config.yaml
n_layer: 9
norm: "rmsnorm"
parallel_block: false
beta1: 0.9
lr_head: 0.00738
steps: 4981
MLP neurons of a small language model. Each row is named by its layer, matrix (down: output weights) and neuron, and shows model dimensions 0-127. Each number is 128 + 32 x the weight over its row's rms, rounded and kept within 0 to 255. Numbers have three digits each.
A block is one neuron, or neurons of one layer that tend to fire together. After each block is what it responds to, as a language model described it from the Wikipedia text at the highest values.

L4.down17:090114103143159118139136190163163143148132126091148170159128135129117089147098131181116108126081124116073158132097209089148108124150115145187094110131098150124143129085101118145198104145145095089105134102129184136135143164148167098115167148125200139124083085138056125118126091129161196092066143121138104109128130087143091156178132105127147137083120105100149156151113088121101093100148
L4.down299:183134133128127141190118169149164076138078081172098084117143134185120122104155116140091115101108082103193118143130069071152132099140149136080133105134172137138140166147141101129114074106104104072154161105153177120104129157129141186166117162120062140142151100121118171142150115125062153126102085167185124171122104072165172099142088138159136077097128169180119140148120099201138156164188
L4.down360:163074124148107135143093152097117135101190119126117122102193164165115167136132171099159187063072121103152117158172094116151098184142071066130128129111134109107139087189108125109162116161109014139110134100094095054166125188150142112140097148021131126124117100159120161057089084075146156093115076151138186185101069116076185191166193114107159162145156190124110149078093114118134134125128
L4.down371:177142181143111121183093124118089096182124103088128144118091115086115148098182138118128180169159131134134088121118095094107130164168195122114097159123120148157122149111140072079099138102161126185171108179111146129100171070145089099134167097125143086061109129121136165142154122169089115140217102130093216113166155162102097117030111143100091139129125119082137090171156191081128078124181
L4.down379:083089134122074043101128114214148189087107150123164109089113133169145219121121100161114152143091097145138080119138088107105169133131085104129117088105134139112146097094148094154122088129158142144103072152092136145145124124132148164131139116129168069125167142152116130100132123080172104188153158140184167124162142066205130083155151149163151097188059109115126132116132123132157102071105
L4.down390:125198069135082122076171118137120119103137101099095139071067132124135167157165112143137172139105165119126100144092072097103174110136136135082115097120101144113142165120157124155119088127126190104175146102103147098058085116141120194176178112130145141087177144143152153132090149114188144120126115115117170124181174123125138155131147097058118163131121093113196122108154135189150130121166
L4.down461:119119052115158160147162113102153148137072140176123151153136130133147083106144157150124054165128135140138131154156086158185152132135188123137155062119128134111119089080191136168182093158097088042126119129146129122070126123127096163134135192081103140130150133177123065109121140083082106193117122167188072133119162097136071088125148126140137118133081127138109097162143124077129171177114
L4.down483:207063126125130201052127141104156061110145221123129106109121143172132164095116115142106148143141169143120059072095096107069142133121107103139135106150167111105077126107137125136118157179148117125157160147168169101202153098137139136126165149114020082104174092158148116163162142185131103175135118153183096124132063132112122125154164141145083124150161119141134070122187114159143136098140
L4.down502:121144180127129172087139126144126164169105111122145120120064089158180171157150183144056138172099164045152103074116171104152125146122128092095156097154138098123099129106122081123135119129178123126115079090183107139124172071120126102184161122106115121169118168150153106098110141166135135132143131146136107113117158109146084148096141131166099139163118133125142099199149098140135145113099
L4.down536:121196155102140086183092141071151172142129174062080130118087124078193036144175112062079160134193186107207126103160118132093078150135086110120188167118128101079095111108163149131157128157115173138143121181212158137122064127131122155056163187139118147156116126119078142140171123128147175151109160096138167131118168140102158140118139144113138137175139136187080142091113137169116115103111
L4.down627:123144086061187101156113171167162088113150143124117127118105111087186134122101137118181058129174146144167141120097102165123181105103156079061153145123141145205166177144143194114136058131150069112102177154113114100143114157104117107181169127163147107124185101150218171130150123134119064160193161160110120139167095124116158138160116180171145132178118109077105159164161148084124112131135
L4.down805:112079140087109136166109119114114130155137099132140132167166132142135103154118136100142095082159124131131154120143172117120047103130089163168046227170073131053095089151082116150124101144103173128167141093112161104120127086165139096105100119129105132117096105190122118091090145127093093109134108089117150145141140157089086091155133104133130110219147089142117109120163125112110155093149
L4.down822:137108127075137132165102099118148192150135094110156121151174151122131142113104118124073116164152128150057129180129127134138140193139155134119136154179137131143100163116156099131111189124142125075135123109122156128093192155114094133157097108134090157141196140135164076118181087143098083176159160125147160089121162063119153072220098121084104118173142131075114120164134110064179184133139
L4.down837:115156122083142143126095162100166163206138122123095102151137103153113092129139142167222134085147091108095149133136133142134135170079131153145071127103137133131141186114141171174123170152153091168143120086140106114092129147089142154092223133128144199145159144161092125128170108169105137164109120150103225151081081087126136126122110071116170095116120160094121127110132121099142156157158
L4.down855:155088071185060149150164145170104156117095121146164151125142108119137163125168150124099099124123151123132071154147159143153106224147146147076043166130082116088111135130154117125126105162152172097116145167139153169073177098153137146127106116084180105125109092093142093200138123143132159101144071133122170139136122162117116122072100149121120061174126128098171071132161101090165119107102
L4.down903:106090109097121111112142185101129111122167130122128154180178141092179100122161132155143184143127105064109154114089122088143125078174149079114144150145115168135144113154134155130116188167138125128133169132056143158099112170135117099071148141150052180105136084232168132129098191178121130137154121132073128165165111163151145127116061141090159108080099177110108135135134150159150140138140
Hyphens, slashes, dashes and decimal points right after a digit in ISBNs, density units, scores and ranges, e.g. ISBN 0-8230, 55.8/sq mi, 2-0.

L3.down169:154132137131098129151126141138135062134093100157123086162125132101126121105165172125153079140126118112119130162143104115093152116174144161096166125102166096134098115060113122151169103141173119151108071105125117195097028187163177136102137160089140122107003080126104116142180113078095119115107172198148111156148152153154138142083129143086135162081118078112184090136171125138176138130159
L3.down423:149160148115152161155108153168108141097131130150112159186130119144145158076131143179098093121095147136051124119152144158098050116137136139142089162132093091080097116086101165137180148125129108129090118183079117185153112189141084149109096145133214178063056140086140126131184137119124099141136139090079115176113125136147174075077092084110157128093132093126151096121122113125130115109186
L3.down546:107104075142160103124090152072117123141118123089132169132126090157164128096166065131129187082099140135095085074135092089136100082098183146162125099126140160106132122127120162173128147141138106155144155095125153173132106125074166164129143142125147134107052132138108142135119133142177165116063139134105165135119105115145116114082129114091109122095134113098128162084116084152138122135161
L3.down940:143136119159151154181123157144130114113101117150109186186059142120147131109143132185143109166141138176073119079147079122127112105162152165126081154140156121102123137092102140194162139178156137140159058123110167175080066176111097131100072148186186163109080114106105098129131146122113152134127128129134101135118113133123083145142128117115116093122133166126122103118124123165194083121145
Hyphens and en dashes joining two parts, especially after digits in year ranges, ISBNs, dates and codes (1587-1632, 2022–23), plus compound names (Wu-Tang).

L3.down156:134142131082152144147166183124101122112108080111123212071121165160108124113064231153138117118168100133092080120122114108124126106157080144105096091160095167114135119151110060096125136152129139159112134089167115138122099141104156105092113100109152106123135087138137144108056112153164129095148131166144188140144131116094130138029093134114172142200213144214111106130183135152119092117160
L3.down480:097158112128154113142091111115104128135133133126097168098135154160095143084090138090101115146157094108102068152089166069147138113159101127123130119141086091163075142128106061100166133174127144118159086110178145123101068099114112111035194107103124125128145100124156110103089129184148188140165166149154156120103134132098160102108141102071187164168168185148179081110184094160113113098151
L3.down642:114096131114139128109103120145153112144134130180109135177118174136142126192160143141092150113085122115106076157146144077147096142147105104132177113152142110200171127133152086149111130136120135087118124080065115086101100129140135190087151129060187119116018135071150108141107174174121139173143106138087196108089188143100071143104153129111079093114070143121138044183077044147096123158120
L3.down807:089160166135164088130143154101067111145126122115100172127098126126122086139127166114121140120112107114090112152163173125115140111179111096128126133144057097124143111181121067114151116162107140122148163078153154131076093134155086119095118097131113116117109127091102153143083162208148149123141156147115147151096126119114136096103121097083147164160139169152131149137103104222105114096169
The second newline of a blank line ending a table, list or paragraph, just before a new heading like ==Plot== or a new block.

L3.down215:117134140129180097176089117060130124115121101151157000144103122176122081089156148083116120146098138108159069175144130080135103126150110085123099122101064177125137119099090130146160161121142117131138139129140097154153154124159133167104179153090119105145137077190137104145126123136139139118177112178137164137125127197121130116062106139156107144150124097109145138189056128137199168137084
L3.down777:113132189138140115129038127132149133129116107141145042152164129099144145157114174126101119091109137134126114164152108168153164196076141123143100109077143157145107082227127149154107132144106107058146151141182124113136108146146084160137191087085049150092123140069125137094174152204108072119102102070187104132087091133146078154114102092120150149115126140154079095090153116103096098135101
L3.down856:077202095119160114063128097188100198101150173088114073128119169080126125159117123098126148139131129088138150157138104123134103136075159081142148117153123183122147147151137096118174146124111069123075129113153122171124119174105090105154092094154085156186052104124121143154145169086161164078154134139110135092161172134091121145170145064160105136152140117193097120155115133140151215090120
L3.down934:146138112120145119121130160120140135063169163066102034107157109130128166133084142104092099073126079148134097204111179156131129149089118135074093106085138124114107080115111092117128149125078135114067084119128068102134055158120129179127132107112146129111127110067158105176141186107150113063087140158177119144140096172189113082116133166157157178134122140168090132155079119139071142106121
Mostly articles (the, a, The) opening a noun phrase, often after a quote mark or comma, plus mid-word pieces like tra in Contra, Extra, Amtrak.

L3.down17:190160183100079099046097121165126126128141149126092192097093100110105177204119148131108088126166123099174154100141127157102129089141075121148130123133132139095081093114129121145121141149123102127095139118135156138088089099126133152111154099092126146130131132063132134123158137151222157131131122173151203142152121121100109105119153127104173144141128150117128148237136128193070099135095
L3.down442:116134190121147167114159175120112141138138108162110113139133109137180132104128134187156126108091079081110133131120116147146111126158123104128105073113152164150163153146140116178125141139169136120203119103101161103079137174133196092154138111141126145170113142103112131112131138108085083153136099180106215148129148077139175176174130158158150060087098063129142079153157084144146089188150
L3.down506:081142082129105105104133117128112117083086167147152107123094187072137148163129106116141137114107109083148079141106079138110144168207125083168097108106175118142142161109155108124110079131122139089101067149111104140106106079092137183117124105129129095091159124164122173113203090149114127131144105150169156112177150083129164161119108145110150145135153111145140109073100087171086123148063
L3.down998:129130078099124172096089146156098119126123143185174115102092207112122208122118125131111136140103100130148067107108036137162134137143084118139120066098133133183184133112167106177129113117116112135176130111099157058129108116105148182117106085119133140110144168146194142151124137149157125215114122122151174178173212080119123091109109192095120105163062093117195089193173074152142115102108
Tokens inside or right after long numbers: later digits of coordinates and vote counts, table pipes after figures, and "of" after percentages.

L5.down916:132148142124099160117150076144135126124162113139148000089157108157160131150162107085135098114129113105115161115155093065122123119127101146169092145099066132090122138195118112194136068130139130140129181123167092144098118101142092153124136092180141169095131118146180083126081112113131147135085073195118170102123157083088143143118113151073172141135145154135130149156132118134096074154098
The word "the" across varied Wikipedia prose, strongest right after a verb or clause boundary, as in "finished the 2014 season", "the following day", "the town".

L5.down996:131129111120163141067137151129141138111114153142124119120154193137120127148122141134091147098092140105105132138133104053103113158139153138112128114096138087102142092131126058123135102157095130126109106143098162122139000121103139121102104165140151093123000166109130117180126133113131135132112080136126143116133144116104129175142148130121143155128134116188142116109144133226149167145113
The second newline of a blank line between Wikipedia paragraphs, after headings like ==History== and before the next heading, table row or sentence.

L5.down5:138111153098110145150075083193167165167186177104093129112045193143132132089182183115119170116183025133095142119140126116123143156144111146150069096196172076116100136154136112155148165095134184129156108129074161113115082126102134164131085089101120139080109138084158143149165125130187114183133114110095103078113201113080122118096118174148131190140147152109158137116174106185099113126130
Digits after a decimal point in numbers, mostly vote percentages in election tables (15.74, 47.76, 61.45); also sentence-initial "According".

L5.down500:088167081135115137075149127108076143105137094151127182117149126108114138160121145183144095135113186114128113152102061125137152130188139146075190115170168140067134114129112115123090139099184100186181141091083161116122066142152153114165079113123145189094124135123137161117103129139148121089162151095071149142130177111114128137115145116156175100122078133096125126171157116166158169153104
Tokens partway through a number or long name: decimal points in census densities (895.1), inner year digits (1999, 2016), also mid-word pieces of taxa.

L4.down74:124160133098148145105112146084129181127098179169193116112110137167121163083155103162109199109109120140091123127167098119088102147078103161082170138132077147110149103102139171144113115131138121125153120164107093138114160083157116143222125210154083075142128130142139181152179109129131147161141116111147090137107035134111139089113088145135104198106159111167238149139128137125103112112086
L4.down114:057180168126138126134066162189146119117114138152123160112104073130083080141191075143089200064161060169096176136121190142145096140119170141130148125109110132143102154124138104166106098110144154136193127150177152163159105107075092075067151106190171120148093130080111103093176175124143116116128133120093054122118165098121120120116081123080167119125180116091135084114135141143143154145152
L4.down128:151123098130161073162113105080144126188124098140060120117151127090126080128118127122086143095099126141162096158151153084152127148106136050122113094114126165118118144116130101081142148175118097125192025136104166122086121152111096087117111170109156108110162063088090076087125149101095157177107162161100101153105068152142189209152127119125143133097138120131120051071088142065156095101168
L4.down158:166104136159095131136179172106139117146161061131125175154165108165069159093116132112102108112138175088125053079117148093069106072143131227134173135086095160080155134144130158133111103168128139094087148126092131093116099167096095110125058165128143167150143081135127126083163096071067153172119123155129128092101124149130121201136138101167093146166122100125126166071114151103180186149162
L4.down290:125131155133143135127150123124157109084096114111101133132099144082093091094153060107091100115089155227118128149096119099110173129144090172174130068152138147116127150085124164070072123171169158076157099089169121133134125132203169163096131169209102082099131112028148131164172151091165086168107127091113128072160097148136152099092117203107140133142096119157115141108112148107167093084152
L4.down405:124109144153112095077112138188118176132149085107128085145141120120102105151073138151158137179131116118119127182141158107123131165141126138070089156151131107166063085125134119118088129162154153143155141120114158126178136128136095121153081141099067075111198157097132114095130129117116094125154108108126105128126186108100102156175117157136122109200168117131099117084108134097112137110178
L4.down477:076148122155158190116131141142133150140115106105139111084057107052146148143196150129127061145131181150084132188153147177151079218134053080153068128182185100121109125141149114094133143149185177167096095129177110115159128130109132153107145089117121100110161118083089149159177081168133109130127146128152139096121161124151119162125069086090151153149159169180138095078094075142141065127152
L4.down631:122139088123062124138165112103103178147102168141092151142060099145129107100153136142201167154055138145159101106122112101138131159173110110104139172198135172095097123086120126178167124127106161085124101181120150150086107098082085141140072138128104124072145123021132134151127086143120111137166143129168122133157130117130092148125101135132109133121101046075148106083108092127118099104147
L4.down665:130098160135141116147139117114114080133158147053157050151100138118072118082168109091121152082109098153078102125121176113141112100128118147153151102201137116103206158100051166224094171117113137216069077152064100090096193152100078166092074123126166104067103149141144103104161139134135118096181107146078075105161115134145131097138131083096159151159174175105122148151103117158115142130124
L4.down702:155164190133138170161170151130107089059148078111100100169130106181149161089111103129138139109072132153128120086088127112096066068129141184108122164172105173117128117148123146157159164128145130141236162173098119129148153143098136147106086144136154156113168082129142107120134120088159130160161112065155138085107112095112130125053113138144199107117165162099082159116141134130128110133158
L4.down765:108131086109143172110146135099076129112148109141126142145148075153112128116129123108130133118142146076088145191114114108149181123139143148049177077112173083111087106128127149103088194187191115155089139111158133087119119105091170162122097137094125060113167162083183154142124135118181171163130175163118117184159098128067152116092091191122150113117147151144136141122087173130128118102136
L4.down860:132116045081129119114073108113127103123157119153123116115062111107095100166172146138162191136156109191123108199112133126172170136142103127075174094132128089124124181130103146123108229123131161104176165140073147139112123083134093115142181143123143142100109113044091113101208129153164108135153142132122108149136151074128117085091139092108133120188133094114142106085109177185126153102194
L4.down884:135088115090119131154170114122116133076139105111094072170113098135123152129121108095117149087136109106162111104155140137163126146105115081094122086099142075125139149178128179145193139124157122155169149133079145134086161170142090124142111152114121124101128118086149136161143099144096093125187118154171115127174108124161101073072133176150112082084131101124159195080129188170131130121130
L4.down893:104099114148120157152138155171120096124157136151115097103084170081122081161173121125114186137128069097084066161200080103141153102145143144148117143160140108111152146119132183087045133119095114105127206089063089181141089091113083120176093161105143115132129114081115123105156155184129163097169103102109089060158063107140164114128120123116148151051110147151106169151072122203082138046103
L4.down936:171136158131146138144130126073115108081073200120119109138061171123106142130148167102192146129135171179105073118152166166158153141100093177100151114175134105136091131080203133135157176149103097144116118180203145140125126112068123170109193079176140133112128104162151139140146105154113126124161166169172131082166164146139085086163094102132148191154134147149123133166106122127143174143112
L4.down1018:158111123108126145131105153145202111118110142082113074102140117069080067079137134131071112135065106190114086169121128093165191090176115175135113091127111139129143138137154140114092095156108112067178142110086139177100082141150173138062091109144100141171117170117183176120118151084191113138115097124145142140131092102117121166141152164132202145130165101162186033142157173127141148186100
Last digit of a multi-digit number, such as a table cell's goal difference or vote total, a coordinate minute, or a money amount, e.g. −44, 2,444,415, 51°35′39″.

L4.down20:101089183136109115106108151149184147088123151115108219127078074094125082125183093156113168090123123114171136142150119117092078147148122084141158140114198143084128175121176166115162102136111136127139120161093105113099126146088130116083104130163164134122063087105121135106113200085100135079118127139073171100057156186123155091077118130068161067073069144180134131167084136128087112147115
L4.down26:114177138153169099081150138125133128135157155140144115188163121122134164115059126155120125113140122093165135151119124160151080145146137158136134124142144156131088191095129138179168105099130139138170085108121146141143158086131118082133183141097102096107100152080111152140116154127061101142139106198141073139106171077188149090131144103098074114144106074112183049122175054075176189144142
L4.down37:125094155113109087131116093108100184098116132072136085094125062127211133231098061157132135142107166116105152108100145099131136150139164082139101115144153157126124161130168169067156161121146114112102137105130133136107130197137105119087132124124154072100174119084145089144189126156116101109097081143135148114109066170111129133088128147125104136104136061141058097140121076087185149131157
L4.down54:127127156103112186122136114192116121159067156117101076153132108143106130146100128114168153152176055185097110086065176126205139112136098147186105123161077136150135118118116169169137124125170114154112110134144085161155183068148121159081099145143154119121162141132136148156116117169140091129178105166168113117123172125133121073131117152124128180150131145114150138125207119166136083173145
L4.down89:120099164103150153125097147146154195076119160175147143125133145120172172079094091151112152146150163135107166120112093111101085096115118130166099102135110166129063193129095117175204087137143158091119110135138055110116109126063112129091065129141090088161080113121174069079095124118100128106167143127146147107042106143126144112173115156104097085149123148133044137172167111146119140144163
L4.down112:120123133110151149120091111106078148120060123113127000131099121101142183086052194134159122119121150086094111179104213171167116167103113055125119106164127107135114130154140099146154180116124213170167120129133109163115131113131083087097103086156091070132155127121167108111127132183152194125156129140138148087150107104120092126127142131152091146102130151108115101113130142142047128137144
L4.down169:082136155110162112160129145098117167093127201135114000121141152106188140142083134091142087123163167130098110194103142090107133166154092145147124112135122122153041134132098120105133083107069187116096106096161146178101142118141080187091108082132170083149161109070138081117092131083131150185184156133173143142138144159112150133117123101172107128150111114138140095142141117122078084056159
L4.down280:160219169125135134158147164093081104060140149140122081145060139116086142165078127154116165141133129105170172131112144106159135131096081156118144121135119115179114085041140102140182179098164085127191088173162049104149152100104160148130100096137125110136165155113165096120136171093102117170146130171206169069087116109164107104136148154128126093216123157133138139169153118128123129128094
L4.down378:113093158143137095093052172162082167112137101115117159082084172134096166117165112112099159147197165153131101130141166139088098175132098146126091103108129140098101164134172080146131139119172152100208101068121113103138115143125170080079159154196134204160119149037159085098145117167109108167161119109141145167146153109123084059128107108110082059145107083141086096147122084098138142137170
L4.down471:111171093042095099142068147119086099115104116138079061160124148133124121153091117144149103103096088092168122149134115134094113152159122088096169095155137139068136088122133094072070171164148123131179114113175096075088154125098135097120134122137168138119149117179090063112109157142081191089112190092118168181167143052138161155090134086134170169161128163130164145153194104123050088140055
L4.down489:147129123131114210129090131126160154097162094136070131073103171159106153104112145104130113159164116152096113160154125082135136143165040144146108116171115101112125108137126080172139169132141170077097115040185082103076068139100126140102067081124012142157131133149191107131137159141101175154113100099150120168115167087062085105157183117110150123192155141111135130154176099138127135117146
L4.down538:079103146146154102193079138067187191126125131111115128101124162117186117095137051117102109131149123154109105141131129147137055190148112151171157146071156131156119150181108131073130155151124088136057124121091092071180112101126074139152145185147109058104143122133106090189136141115167146115155184177105168144163096146136135132141184187119127149088106129134129148144113150099110169075089
L4.down740:090130086186164075112122163132108116105144183126123159052115095161126109152176109069075111094072094163120137126159154129159209125123109098083129080081188126113110127155123156128113145145098110110092100067072120142134117138103145125132133130173192142140105145064102080113113156124171114069099101094051167131133075123125100097131144119123173174070147123099147116170097145135102112093049
L4.down782:137102200132149136113151134102152132135135068136062151129085156132103146099124123141143116131076095144053107101104139131113164121079180069014116104108139102119134130149092129134086104090097104141050147124126067119157164163113094198125098148142189074128168121159086110090173122073158130118151102128148182159162098135140116147119087156102174134072188154162133164149086121154100106131059
L4.down812:108122138112143186152176134122110149110150133156158210084125126182118170114102125181133125110132166159143113050124118084158078118181132144120100085132151119173123171135069088121101076146135115123119078078134073104158195163098214153173115167143147131115167102157153129126114130110123075126133135103136163232145133117109131141144171204113137116171156162148121157147123076083123086094141
L4.down832:118161118143159138114113186075135160143155143088094125125130124094119117105114138160089187154162112157075141158156062139164185180170193180198136098135111158122103125102084099143127154117099137114157081124200114107078133140123107131066065106156128114111100163134152117185105134150153135101144077056145110050146116117080136084143152156085084138115120130189151129153162118084129144086166
Determiners and modifiers at the start of a noun phrase, mostly "the", "a", and especially "other" as in "each other", "the other hand", "one above the other".